{
  "d_model": 256,
  "norm_eps": 1e-06,
  "positions": "rope",
  "rope_fraction": 1.0,
  "qk_norm": true,
  "bias": "none",
  "tie_embeddings": false,
  "lr": 0.00485,
  "batch_tokens": 65536,
  "seq_len": 1024,
  "steps": 4957
}
MLP neurons of a small language model. Each row is named by its layer, matrix (up: input weights; down: output weights) and neuron, and shows model dimensions 0-255. Each number is 500 + 25 x the weight over its row's rms, rounded and kept within 0 to 999. Numbers have three digits each.
After each neuron's rows, "fires after" lists the tokens most often just before its 100 highest values on Wikipedia text that the model never trained on. A number after a token or word is its count.

L9.up515:499489516531543568507505469524551509549499545519514503499550524499481545528523511493520466554496512460509484515526481480494446509533485491497504479470475483478505512516482494554494496513531495487481519472497539516487501500493444556524473500497533494552481522469494499478506521496479496519484499500513506488475514518509478477490480475489497481495491515489491493475516464515510494497480509463509515526463539521482500503500479497481427519515502489538475484492488515511495549525481486526518496534498483522550481520512521474477531501474510493505502488480488479482496513538476505467500504484525501463497471475473498490463501474471478463483479473534488470437512535550527497503497496528489528510483468474549491486497490569561549527484500581519495540511474486490549525495456515
L9.down515:522538499539477487445518520460470499564499485478519523530480531476522527485495461515520491544518500448485502527506474479503517488473515484518507529499524496517481481486484505493495519492526505517446483499498504526495490450480534496501482469515512442493471493498452482506514482512469507501458461480503474538517491491556501419470538517481511486503478514546507513495492517531522484569492509491481455530456516515488488491498493512478458508511500540475502509473478517515510489489542491453503513504508538510495484458553464456443512474499489527524552484521462476496513492500485488502492488503500536530486476478492506522500479545538493500485497493537479518478430506487491472465466514490479520475502537518521500529487504481555527474519455481522500466516476520475511494540506485
fires after: " " 60, " COVID" 7, ")\n" 5, " the" 5

L5.up929:525518444515532542504493491513507535492504519496522489503481478521495497487475523495527492550490442491460545520444504498561506542488508527466511518495534479464506517509519466471485513528511528495507495499493501529487475465488506432518499492533486480491529492510500478474492491531530528521467513507460493483512482466474489510450499460516536520479479466483480493470509477547527466482504468513470514492523468476514489466506486505511523510541527547505508501491492481525510502465487497504517497487512541513563464469485528473492468478509562495546493516506495524513513543494466478459542505553499484480460488500527479494498519503467499472476482491448478485532508509502500522516478475469513495516509448474470531524445496477505517504495541484528496435524496470497453539531516480
L5.down929:450519448493536497470506539502517473519485525494466507512472507495479450493513520548523497544536459524497524506531462522521554494480515488505533530455547492542491504518528493491476526480506469475499537523479490467473493502470486509517500559461537503499521487498522477512499524501484544498527546528475486462524540462474493490497541493506505467532502517533502507503508505504459518508467503470529539487499513493488516519512496509482524467532473495465493548497486530508509462472507473472537556509490500535557496469484467515522526476517502498525495517530449504467515497508510526520533490488467511481530499487535465537513519472532580526511519506479525501491494466470518465471516502549509490501518495521456509506489550551480487482536495482503489481514485507486497491513521456
fires after: " |\n" 89, "\n" 8

L2.up713:496535494510530512532494469491478489553523526466540515500487529515479526494523464514517513490462499554497459500473503519497511503478504491500465532509461508521491518471511516549491493521494517527516517524475486520517498466489471459474529499492468499514503510497483493460446465506493476465507480494486477460521488514464499518442495518495552497503453509533516511505509515505496531481505542508514513569489504498468479511527498466533487502509494506525510507504511500438549457530472471504539550548517448519521474508465560491489502471500494495469492527572466493492477449497482505481467513479493480460541525533528488530496507552485505508495504548551495536498494512500506469503485513493484514496491483496479477456500500541471479473476528521533476461446504512512484522484486468
L2.down713:459469499520545487505507501469496529523453479472474483491449451473498494505504478538509529558505478506483524524519484459490480550511517463480465510467503532493507471531525441492531506490503522506511459505529461498491489487512463491501487519477507531536488513533535527483516499517543548499534521488499476447537501501507523503514476507504545514483504525482495480503496539476464511517490527499526478481487475573444471468496514544501524475474507513510481508526505531537503475517505524486479517505499514447469553488499490486534514516489506539531459465501473485481513479499485529502526501531520481501551529510531552551488536484467537515482480479515494480453503504506524506508489487512477491507522496511506490498531497513523503480487518459482546475503454510466552444528506504
fires after: " |\n" 48, " Released" 9, "|---|---|\n" 6

L9.up114:538495474493489533523491506502504492487545500459518498488532514479557501493482483487446527537457498490485477494470529486498541486467520510492496492492475515497503489497520483503538481506504488482493484436496510500519475478542537483494489485493469458457525510461491510509479516485504458536435483444494448469511493456486537460498478506471490467530486519504472515494473515511509515515506461505499509486489454504494535482515525498500537451490510503498495513535476542510479539469482503531510528516504419435514480503484559515435494466466492493502477489490541498533531478539518468497452517538514537500533481488500482514515506471496534499511501502506500471490503551468517507446497527527494497471482470498484516516459497479492502510489469493525485455500476474517468516499532453
L9.down114:472530471525502508514514510512515517533482471529523506499481547453470496471495518561478493516500474530486495522498498530527510460516488518526524498499488509495455535515484505521509489520500452463464523539528504491458473491528481491457457484521485507510482528525499501546543493485502456499569489508509475491540521530468498500492529497473526536495499503518482483541517472545477546495532518490478466485485496500510470488526492508500512508492486473501518457508503508540487462518446547459511425494495513526485494510508487475528518522500495514469486525535492496514496535491450485486544535515514561494481496513450492471496528461535497463499511494492486491472475488507511534482449499531501487489522518466450460512557540512488517456491480475488508475516491493511516451454529523
fires after: " is" 31, " was" 12, " " 6, " a" 5, " an" 5

L4.up110:513476526460537530532525492528476447473526517451465527505465479482513542580524470500501520516467519468504486510489502533516481493514453451488489511482495503512504513515491521548548449482514528498460473500492502521517505475495497500511501491522433502518533506501491554494485508503491531531464519440525528551479452534488512497477526481502503533509510505522505478471475507484480533486472491497494473483484499550497499538517504524515553495498512528542503488495513485509464494522511495449492548480495461481520521498499517501502499545499500501485515515522506501501554450473507494470508510507506498482490525564501473509507464510514493534507483528477540510482498474464514437493504499484537466473550477468493511536516532515480529535478521511508481440523497494522512471521484489
L4.down110:480493506487528534486457532526521474499532489526525518503524504429492538535517503489518498526451517500457508439518496490482539542483488469492494534519497508498519511527509471504491506542483498547488466484505458513512528506455511531480498503463524478496489502530500481537541533505530504529492523447519501449505509514503519515532424498484470489468489508504510501499498525495469470459469486480533504517477506530439507493514540516463497509516484512510474457542499493482475442519490533483472487481535476495492500529508555500492520499519513511484507478546506504520497498453460480517488485515517489514448478532555522476499487516475511471487527504496523529480466533490507518483477515534487467509517507526467494458550497476499503462478455473474542474463515500515484481466467528
fires after: " |\n" 51, "|---|---|\n" 5, " ESPN" 4

L4.up526:522507483488501512492412511527533479517515535496477477488491483497521506504509494465493464517483507485542500481502523525481478514529474505501507472506459490516501489497491479506512486524463501528458474493513483512494546507487428510540496497474512496549514480507517493551496457434485484441490495489529499500515455462509428514538539487479497517482488506465516481520480484511496518512524498453501540458519506499458511526515479541511509510466508491502487498473508505525487467521519467459476473507466474479469547491513492524517493489526503523538534511461504495492552524483523525488538484503515463505470484457489491476464476505507507497538525528445491501515444536495500468505506510494458467529490540487565478500509496463462469459459503494492507480537509496518518519521468486
L4.down526:551481498539490481481496471568571491512511485484499479549511524545519473508492520499484494495474494510529508510489471510463501512521472511473540505472465495521520489458509535533487498511518491494460504520460490450486460472473505475494514522510458477519497526484499541483481481474437465500495511472494444498545475475541492502480534494502520525551533508492489489524498484526487534507506486469503498485495470489483530515514532543506524476481537451520494468464526503448511457503477478532470553454486505515497502459483444477494517538497521533502495496511524476498492505499486500492474495511525522515502513492508481498463522460548490506483536481511515456490485522516508476467491535518482527477495522528532500533478542461457523503509516519478501529556529485490462475538499480
fires after: " " 97

L4.up265:525480445491497480468495492518500493486498530485518503542500479498457476475474484508499509489537490508512525485467489476469505477473521556489521476521488426526517461489494486466478519493461495501455462537493485501496493499529490482505466470522538446479495499548537481485476500504523488484473509471506521585517524452521563450490510481553490480492510510501473528536518507508510505519485493498503471473484482506479491517505490508494478535526465496517507462546478536538523489490553494467543472472487490499531459506559504506518479503528518548532503498522513510497493467485477470494458533505501514495494490528487529479521507503463532528472470496502505542487523546481526541497533537504521501496491485504534553523499504533539497523537516495487494466487477543465490488524473496
L4.down265:459542492474477496476515488537526544560502509520509483495515541520559475483502524532504511562438520513447495475465500480508517509492472510495521564480473510487480531501503507458532451459493474461494518512527478490491504533514483531496516482464524519498506503516490544463483526501511491511487492479487493472487488563527486491483544514487494524458499500514504504512527511482494516485489476518514441524556482493518529451521445543468478521450501541498501488546477522510491506513456538536542531487513496508518486511482476498511461486500502518474514481467546529501529511478466510499464466489503459526476483520477510488491492474484483485496511495519500499513494498506490521480541489551464501482522510471489455491507490536505500446465494497521496469503514523514550466529525490
fires after: " " 78, " (" 17

L4.up898:493480470515518466482515494507516498519538498535473472555524494503475527484488504459556444481471525511525508511508494524483490512460501514478509463477494454500530481453486477529476503552517477520465525503497480503482485496515478474479485496506515520476461532521482484521461494498503518482497497461498482528444489524517515500478524483485501465525493507482486503514519498526518500502524469529504495487467538446483481491472503461488488512427529476509503480503519461478496475515497563523536500489488478520505434514464493486497507523502454526519517566504489488501464531499476493460458499495503494429527470469467482486491536496467508470478485508497502547498510505474529516447496508481491503544510453459512462504450550532498531504494474497528467481492463483468517520533487517
L4.down898:454542525537498487510474494475490494530507511528503527514473548462467498480488575517538529532514520529482468534498490496425500491481550508450512509480467533495523492473512534490474476474511559498546543511538475479461497530483460525477575484489507498513517546490533491527512518529488534507506472479470480457512508482501507530513463473521501518506500547501490490500514485468514500518485510494515520519538474517445492448502561500499507479473504464493503513520468492530519521485499500525498493505499513495473460489520518507453534490455494492531514507518512486540504494503472499459536542525490533463524512496505496494499471464512533501507526477470486512456498471503537530505528494512503503512499486517500455498475513475470468467476492456503507525518464483528514511472532494
fires after: " |" 35, ":" 8, " that" 4, " B" 4, " |\n" 4, "In" 4

L5.up945:504465483501504563524470518469476513476526494536526487464511476493498535514517513529481496510450487495490486528523502512517486459506478504457505470481474492455492504522518534485513513511550484522536475502478513489514519461471486507484522493489565483513532481470509496479491489455480498508502490479505544498505506503477473478477528519479520457486511513480554510496487469583473492486507523511510500520474520511532508487572515513438486484490494453510469477499531496491536473478475532535495496519505552487510501475522511506517441541481509469510560500567507515505476475491521486484519484479501470493476469478551495518500534526521440540510494512511489528505521506472495494510484489455459492479480497461498479541496559505543507496544465481499505500472461516507515498475508511
L5.down945:500453549560514497467503517480507477528474482472512516501495471457488511488516559468478511499495480488573510514460483520536520473519494510474476505510572480515474469485504504475503454518479493478486491480534516527505510498476489488507493515495462493495456511518540491540496508533549554501491526518481487486496485496497527492500489486468496536543495532480497545507525521514502496525473502514510441447487455472471513474454494500489493490491539508493505465486486507535484467477518514468474500502512516484492498510505438504519518472517473530521463474467509522431498489487524513504495465466493512494493483521443468460523462481507517465496521488520509534529462492518472517476510490494496473533542521484532513518520495479499474497491518480486465459524530532433506484461510542
fires after: " |" 59, "," 4, " the" 4

L2.up869:493481530488524515501511556544476528489515545473488503518457486499470534484515487519513522502521499508523460496524505509501488508540504521526476453464490444483495466512479501502521457507475525513473503536518478503508465486498494529512526509497534512516490508525520511475494515513515489536528485508484518512490444460471497480495471508524525532480503481517476474507482471516508553470521493560502474553452466502448472507567506502500547503514506489537534484528477512513489490492510453480552548522499469512509538440475481456485515544491518499517481496527515523518520510500491526491507488502502508465487516527534498533504516547480481544532540503503488492482498504533481460512516484577510466469491483483525480505516515550475485504473515522517464484463468533485465475505546481
L2.down869:426487466480514510496515524529495498517488492526473505487497496467496480466492500556467513512470482507505503471560519498522538501499498481501446545552541511464541501559476528493494488470517484476439538511503490483487499498498502520484497501456510515526480498512528525485525504503542523545495554514432488499485502497514498503492518512533524449494528490495524454523471515499489540496453522508531511493492483506526493476560491494529503492499510488480523500516512493505472498489486505505562535503518503488510484470489488488484444498504492533500508521535503523464506479541519528483557461488467482492467512511527488503485514540474539512480478474491507488450481478545491479482510508471487482509495504534448442496485478525479498435527502523521477475514470508517538464474532487
fires after: ".\n\n" 54, " |\n" 8, "\n\n" 7, ")\n\n" 4, " Award" 4

L4.up573:510489509500492489521517481523498516504555513442477506499458518483481549506534485485503508518467528478550497495470492519490533500500469483475486522531469487500427506478480532552481486521506472508484513455528507494489499515535509487488520509509475484516511502458479476476497520476477455514489511470487518514513492524519535465516506502483480551535499509500460545481508498475535512509490554511461518477527492498491481500498516494530474528483444473491505454485482470515462504481491514556515524481527493487506482498449537513485465468509483490486472535508489481463500517522479492498500504481534499485481506490487503530486519526542473532507502472466478503478452474529534488500487517491517551509492452486505496495539558464469512416522474466459482469441519567507488517503505486
L4.down573:523488494523518482545505477504523485510482517488488485513527483509505502478422544497449439546485500500507534477521474502494475519564562529506519507485492490498487476483491493515478555448531494506483482555503516498487501496496498479516509518496467459477456492500553506533499487534474521521476501517469517472531445517533498509500542547499540470492479458513503503514467500462506514529476574494490495547517518509512512486504576508485512515512523552493472526500503518468500524461514490520493501466483490490512536540525521501502501491518489492482471507491480482524482505514465505471507466476507510510520495502489531508483488457519487521532490446539491498484527523497504457449468496477531498475520485481469507539525487495467535517479531495503458505457508457539506503519510494
fires after: ";" 10, " Formats" 9, " download" 9, ")" 9, " streaming" 9, " Label" 9

L11.up143:504474503516491493496488498466458486506483506510554517493515509469494482494532497508474456498554456499480471432516552499512467515509520499518534500485495550481497486496525471493508547515453524512448489476525515535522491538490514516509500462489510526513442476510462537482538502508474498541511490483535513490508456515553481484520476496517526481494519513505511447516485520517465482546455511516493527499503513502470503539482520526501495536529502473516535514477499468521468528521492467534473519526506482540529524477497510524465459489491478496492476475472489496468490497508533496494518518504458489485518521517490525486511531498471501490567522509506497424554492477490519473494507482507536564506474528546502510539542489530520519508519510492527549504513515505537528495546533495
L11.down143:516514467521521484549530544513511551525488509520474500477468550523471471525496516496496472509525522498474510503528463478512505488480531499483534484566483508472510513491516519513501534520452463478475518485498461444532461527472540511482539510467527484471472474519487458493486508514514501534480503517520493519533522486478527505526487503506526537515497490502481465469533471462507466507520464477482546466503503512499527481481504466544466517568501507478469552519469495487494497500505519472497471509530518502503487474518543482496498493516559481518523491487486465504481485477496527527536516509479509521465519481474524509523515509469510517525459511515491508479507479496550456531545506493510502548540495519466489480524474457468504510506453523507533507458574472482490499493531476
fires after: " " 62, "." 5, " with" 5, " by" 4

L5.up830:478495507424530542502517518444513496502496515490570547468471513520490553482552530500482485511492498493462429464499479478522455469509517482514475500489533496500487502495474509486482450513488497509499467512540517524475504474525495502467534524485464471491503464520510478513458555449482516482531534498476469502478499534485488520463513478511508524446481487560528477549476528525486472467483491509513522505518492463473503515495520508514524509493513479504520495527482465463509528486529472515487480491487502475495488489508507459476517479486494500520525499526496503465453491503507529506475491484487511473479528507504451497486496541498466485563517478515516529523477493517488486475491507497481516515494426526512481454524484461495505496532552531528502491486542485542506493525524479
L5.down830:522502493487523475533504438470514445489500511501521528496495508505490506531523521521554499539504469476519462506515511470524510584483468536493503460491536542460516532500486488480536445509480467505501461525480511488496517487489509497469491507472498521513496511534484482525467523516493478540530520503521493479524465503532536521474467498464499573499493535520535487542491524471474508469520466472496507487543483505511439483489495483480489521479531476505517509515468486501500444465513514492489483548506534465491541503459495504534520535523519516510495501464500525473456492517535480507486480487471481529496488503477463483535497496513568489510498479519454467483491491492479504458489469519494503517499470501505534437505516488479483496538517500489474484481549477482545534516493514
fires after: "|" 38, "==" 8, "-" 7, " |" 5, "Population" 4

L7.up759:512500493464536532471491505530472505513516476483496467459461476502523510542511526450496531442500512521539493533480504553501453486514513502529483518462499541517455495506464505526503537493509486502556506466516508504508496526518530530495515485491498538464515488510476486508555496493489488501493521529468493520510503511396503487500537456487466462466482501496530484478518519517526501517532500487462516473490543435525522490509540511540447509469504550536477524522487482468497509499500488519521458469509519537488483496508479507500521496472484560536484502492517517501495518463520479482537470528503511511540521539535523482513474503511494516538521488511534492485495517505476484496443535509497500523495501497493506527506517499522483456489492460461464488494529483452516532516530483
L7.down759:481511460520547530466488490480494470473508493447492489495515477532479482477490488520479491503520473531510496483494488474426515494509531516471466527521462492520490516488498464501466512478488528523488486488512500483513512520507463512556503545500483508495507464488525521449522488454548532512498551473460398497488491495473478518507523480504537486497454503490517497518532503472533487488500479494484536501515540496524506523451515539545532468505565439494501514529472470535476534513480505556525547459492475507495454516547517533491488476506493512485452491514507490523500503508497518489507524508426509491490476528500479492525497500527510489516476494484514495501519502538488483506507503478463510545517492492536531480492535475546510480504507513484471467521514527498485481505485518
fires after: " " 77, " b" 4, "-" 4

L2.up858:526478538511519507487517470530508466501511485509498504514489498475489501522486479460498490508508445514524467486496503493525513518496541519517481502520473518510508490493464502499512499518520484506498489527505477503492477479464491452497469498503472526490457430490497521453509524482495490517503508490473499507461481523500474505481511489468543506530491550497517519510523505513534514498551541475502518536469470493466538536518489534529496505468499503502518520485473543458518454494478507461525555510537514529537494518493455491481484519476475520518512529551495500547549468513493488450506508522521518479464488541496462506499513492556493534454497486514439570500490475495515509566496506506549531479509481505491481491486452555508450466484478469519450434474490486509510497502510495
L2.down858:456504485556498506485471494483453479501469528494441521538508449450499498502497528524530489517478501541529540461523456494509516548499526478451477484492521494488492477525522484497513495465501508492505464504497435484498525490515527469490500465451478492523512503525494507522482489513502513480485508511467518485535512490474533501509468491511525494483510515504527478485544526453480543495439517489527493491505456524453511492540513509469498468468492499505503490475501559515501464473472517481482533495457489516471490488513437510530566509472494535538447471507462489502535481513524503501486520511531493501481527497525531487510512495510566519463492500459486515472494510475485482481502515497463521464530539504496510525474540460495499446495498513492542501487476493473523470492465488
fires after: " |\n" 80, "|---|---|\n" 7

L11.up824:502549499546493468512478522475523490480540500493478513471518488530524510506469480518498494536531564511517486500496478503475449494483493537495486519519522523479478498499511502530524493504483519486454475503464503459463499514527477523481505479484494478462489508522489465525480522507445518520497476474500473543507465464495466477482522515464498490496510499493499450514471524513532544504514525546481433478497508475498502472497479529535533503544503460484548506520457444551543492510521489505518503459485505479489506475511476472515481524497491488501461507486513539494531510504511502443517494436516458494447502497461505547545517503496513508493561548513474509523490516501490493466486526482486490472500472504508522429519455467498521519503506484510547486475525533487534507495516488
L11.down824:467493533477483504537516508537488526521543488499502501491467511506511484479547512560496486513487519495485456430531514498530526506468503524494472529524517463506489479543517492520528457533533530479471570496481518481487440522476496536476473525433495495468498479557533520485489489549503506488488507488435497470527472529502527512489493465480485529500520511502515480461485524496469524540502518479477509497508519527494520488523476512527533480505491493511506510525513516532501508490494527468522522489455480504488510455469509560445513520473503484510481506496504507491520457490506509498512519515496485492471441507507500512483505499474528512475499490473524463496487477537572471495515545464467516529495514516500447477496461488493516493463478468477490483498533468514501499562490495
fires after: "–" 47, " " 38

L7.up1022:490493475478460496513469465444524488533530518482498508453524508537508494545496484493518531535482515542540507523513542518518494503496520507477520542518479500494515496468488476481484511526521505468526478487533497475487469497507504502514494442522508458502548492500531520503500513437490469484471483501502492508479498533499498501515472492412506498496503493487482519485515502467523506526530479500446508501471481484511508513501470556462479508502454480515512513503471504490509481541459467544545445470502458486508527499504526534484462503490502553505478486493499561496502547487488522483457511534495531465451498468494506487509505474492509545489509536500536499485508523500479525517515538552487530513493487496500518541464519510525481515483514483536454501471567509513496541526449499
L7.down1022:492564494491501490503503502523514515494516533467530517542521538504531464472481542506485445546472482498503489510458554503472485526523476519448509571463482452520496482516476499515497561482491485496451468494504485496524468519527475534521476478459503515496499479491514513456479527472515505468493531515536492470499498484505503481495554483503500479503487533500510439527500487489491503466516461501500510442500499529533505504445538499467505475501526470547484485485510537484486495525475522479500504516506507523497451503511468492511474534504521531483534537524513511478492520495493486488514509551535463476518465510517509491508517482515489477498467449493490506512515503483506508524532505481509541513467550494488484508509483519554522457483475501471495446506482534452505487501557459
fires after: " " 59, " the" 7, " of" 5

L5.up709:495498470487493508537470521482512481488512495485527463495530487524486508472508501436505495493508512493484492535497540472478527513539470525513520539539525453493522497482507476464509468528519544502465472522511507511490499466531503491571535516497519498524522482567497433520480528500502504491503520447500511469487480539451497507533459519478488525516427490533500537460494517516461505506502461526440506501506489469476529453487498515486466496471485490492461482521459484466551489524533526466486474496543488519497498499477523454486514482474477490508516449508454486545526508486523517525522486484485516503468496503447478520506511505480504482498533523492471496486490501519514498522500489478522517494451495466469472501514523469529501525556502493512460506478534478486464489510535507
L5.down709:479562495496532473480487504501470544501508499539535514506487483498525556475469524525522511515492481503539491520547526499507471505506526454428520528477484561527505486485502520499470488497479518491518552488547469549479484476480475481474518507507513462537511507428478536455494489494502489483503502490482498490493501527479464483529473541496458470500518522545471470563490483475482480497523495487505476493497502535506475542485524431486513467502514432537504537534504555525515481538491519512520518493516521491508484518510477492511533511486548502476487530490482530491511508518493512514496522488494517486500470509516531546511517502494515519477498498525495461497474517464487489499518515497469465470529547480476492517472499501509504508447495504458542487466502500457498512551475502
fires after: " the" 54, "The" 6, "In" 4

L2.up799:495496476503523509511501522484469500532506438500513484501487521505504531505493488488523509524511525496492498498480493475559513527511498471538493497489454507484498463488539510491456478473494525489502509472514476476484525463513508445445508522497510514467492484539474486480500489497486444529534501472472489523490468508489470461487458502473518495494501490515505462485527499560507493523526537514500486512486537448466472475474489517538501574467499493499533517474475538465532473521496500478496548530511498510562467479459517446467535510513507495549476531522457463533515505492541520496519491533499499443490506545520486525492480542486530515484519458499468539522530492548522488508508494480496483550520464470499501518502520502544501532462535479472485496476480499527515522524520497
L2.down799:420505471519556518466476497510510482540491511508483534505485508453492509482503513534539542530509481533522529474521458533506488512489489437487485480469491500495508506500540510511504521511490484487481517517499459510468490523468499496501495491463486525497504507505489495482510529505503540498482540505474483500548539465483544517472542464511505493522491522491499478464510517486452535487468519473545486513497480519509484490551470472468555442496542525466512492493501548498502457514516486463503581477499488536512490475464480529522518530460518494517535523510479512472479458533486511507541535518511496523490522494495494504502527455513567490462496488506529500452466502496516494496510506508493492507529518503485489513455540516498503473475497448517456497517469487498523488528486453
fires after: " |\n" 94

L9.up700:478492475470490537474469480494487512473494536476497508552468480531463510484490481472498498504481498510510510516508521528477477518541484516518529498533537498458532494456483549503490476446476512532505513454537511479494524533488499507487498509486515481496518513505501475489540497509522510449487485478493427496524494502473456483490514460522507522465488509518483521484481504521487519484493467493515529463508512456447481540472540550530489487486479496493515508487517488467506506504479525512505427490505479522487555547507514485499470452496542500515481508475515541471519539455501500494502473468491535497461545519483504523483531510568462507515524481508481541467531511459515535489531472540493513479456470471516476529474505502528496473559466502525489499496477457491506481495473516
L9.down700:518465477459512507494500520491511473472477462456499521523526552472517525486498477509525485562467490491538495532492508497507477518467451469535472536541504483480541535528502490547486511475458555492481482495484491497471540456534517507473483523514443477511487476491509496505497505471544529459486493495477520476569516452466490493538463505499489458470497488487469471516439491531471481431494472455505495489494515528515504501471505508475473471484488494533512495499485484517489518571523515517533481511497530486474459460500471517497516493497497487525525490496496487482499532468515500529485490506502540497493513502503454487511502498464468504476480504528451541465473485488530493479501472487495527484487508532501467523512496488492483478529523513555498470471443506502529502502526517
fires after: " " 31, " km" 12, "|" 8, "/km" 6, " K" 5, "-" 4

L5.up286:510535517512508502521504480515494455536554554502517498523503497508512519500474490490461480478495531537473568566496462488509495480505514464521480492502531508524481475517492517483486522454543504467444492489504507477489520466492498503497602465508512485475483454476522470510513523495516521507465499488511454543490482514546449574479491517515516472477488491510507534486531473536522518492458467459496488512471508514454523467490531492479497489518476516532521512498526529462501509473504474502531494546501509500530547519493528470505522506473478532485501471504556503480534491502490513482554505464461484491467515473496539509506520468519499494502522490475502516504492492526452483536522498508480504489493504467482510519569526502497504493496527513504494513535512518508486469463508494
L5.down286:459477495534539508508488478543455515528460459485479524507507512481515479522475471512513488501460518497476475508485496472504468503483545538538488482546531449517498521513489488529507478540512524477502515530523489493489494498509496502527505504488505533508541533492518465485470517459481558511506528482499490499496502491478520494528507507515484491537503484523521471509478480484483460477494524533512511468477486524482527548496487499536512467465484520510438500496507534499490509486470527464515515524508456478469528502497488451517505524452496453482508450514532511522496467499510554516503503502511517493480497491451516516463496512511552500564534510501488545534488500494496501517454527507518493547493479501471481517516568511473556482480444440493472475539493545514505451480500525
fires after: " S" 21, " N" 13, " R" 6, " T" 5, "az" 5

L7.up192:511476452513500482459475489494487528500499521539521468498545480527521523526499476501535464511457500474489485507477451533474518513477464534496473507484458449482515466493466467526505505469528495515483488473503540513492492503501532494487527528495521553479497508510523478504522564492522480503470511467511499510521493550553515501508516492528472471542499519479519496490464483499487527492504500498487530484481501470480506530503512469502456447476498452503518519516529479499458515527481508497448468493527543519482567519548448464485475539508490456494508464471499521485501470469515502518522502513509518494490506512519464520464540507470460525492459445536507515496544487495479499489520524510544514533499451523506482498515488506499465458486506520484525517513511553524535465503463478
L7.down192:494512451471539530499552514475527501523551483504487527525511491461515496525485552526472477510522495474559478438490490490510464546512538477523472527478512486507534489504516507482514499450491489458505531509512471489500468466475494491518512477513466498576466494528532509521514484512471495510527512523507500508516506467493496526505506512536532496502516522493465465489480472580509538476525515493496530481501456545529476491501521469519521482450474532491451493499524539508496458511501494469482488494481470522478472473429478503452477464514484527470511530534499515467526490487506469473536497491480468515482535494498493516490504490526525441474482496501549493519515514503514519445517495476478527492487521469520509539498523489462493509491514496452498495496501512456500489489490471
fires after: "," 48, " and" 18, ";" 8, " well" 8, ")," 5

L9.up848:501452488511490525555528525505524484452487512443510472474442522499507527504572509487478480511507480520557486512532530462472487494557467513462429530490473480463482478508502473534526543497482479531469541466495517458527506484496497519501521532520490463467521469498498481487481516506523521490450479472491473481488480494477466495482473468499493498502520469488496479456524520553471432521496472479514522472481542483515503503531490506475480519551460500486540528513464478485502497503485482491461482515498500488508495492515484509514475476492476484481505523454475506504520445508540518520501501472518507506501457522496532480532512496481478506511527514439540518505488474481518529547518487483497502525529494502521508472488512501554494492488497467515475492461498458499463513490495495
L9.down848:515538551475524474510502443502488544508508490508485507504527522490539500452508470485494512487506500527518498498492477520529532517478534531472507456526532484510541504481495491510497526468467503481532491489479537523495494524461515465487492498445489480545481541478491478515492458488475513482470494486511509482514469462482494526491487493560519496487484512476524454527498487523526481487518495492513472497516466516478493480535485519487519473476492525489505486545483452532542512463485475506477539478532535532529460518514501468500493544520552510497520498500512469501518506537525448506504463480507462540519510524464511531489455532514525504507538453513486499510507480533588503459487502499506498510500503499514561456537502475473513479468490483482500490511545510464494466476440526
fires after: " is" 14, " of" 13, " was" 13, " as" 11, " became" 6, " the" 6

L11.up700:475491498458484467483508545462499473453541469517487536503498503515530485519554529484472487509551525507500492462488504511504465528478493480458485483510494533486490515496489475491496489497485455472490478472510486438485447485517502520501541505496476526443485486510491473491546513531476495474495481472549493492491515459520524527556488474519483518484533507503502474520489539497543522502483509527521475494485472507510487496482524547491505524539477481522522478461510495566512540515479490498497481490492461495487558504549492501512509476481500499519490493506515510481526505508485570482467498516482513478510511444458496522492525491501528492545518510478489453516536452530490546508505477445473518538501522503479495472529504455486476518484495474490525535551525504488544544491527521
L11.down700:495535511508494484470553508479459500513546469557529506501524521514511461492508517516523519472523488535524516462503489497509481557489451504491494527544503504468525490486493503485520526490488463431477491504495486450536488506534486522464524540491497520452482501523527448476451515499504529538543504468479509485493537491467508486509509505530473511517498468517497530490492484517538471490498513540517495501528465505537500472495474505485516507521463478485498508491534514521579554494492504501507486497494481508553493545506511481490488496475475465494523506538522513484463496456500503504521534502493494503487493459472508555483498478482495443502490501443493483517507488515491546528538482495487527519488526496575495507506471469489468467505498475476496518548516479493531561511522466
fires after: " " 58

L11.up498:479483537519542513505454497550464459498491479508487480463509500501491569541506476488509546496515505512501499500531555536514522493488457545477490507475521441482469475500453560527482458514495481532520500514518485514558507476491467486502496500483468474530509492483507498512472514510484492504484498486503513468507499486507472471490488526527438516494462525519490488451529452532462501508470505517483476502488521511494504461493504502487502477487491469480519508487525492435487507526495534511458523477505509489488464490500511521507534529505447475480519512491480497511488501511483567511549510475530512466478459527492450514454529504472498488563466489481506496508488511529490472552517453468511495507498505490517508528511502541493494498495515512504454511478461527508453463520452469
L11.down498:523526554541500505518480527510514493563526488499488487479460495523542489493509547463536504520498523505498547531473519465503484504502471497464498508482517490464479471496514468515512476497487490465452466471459513527487490531501481492489470492516489496484484499496528553513456486525496516496487469476511503458459511504503500466539503508468512506457496498474468544495514492521497522553515513487500428479457512512503509491514466490468503532516533537559511501462468525515504495516488539507532494488543548501486534481534536466490546498446474502484512489499475509540517490488482532492510467507501486464509498515467501495499483471541473522517542531524475473466539510546467512523495457471488523501456456533490472497470483522546492498483494525533502478516514508482494500553499458
fires after: " " 33, " the" 23, " early" 6, " late" 5, " |" 4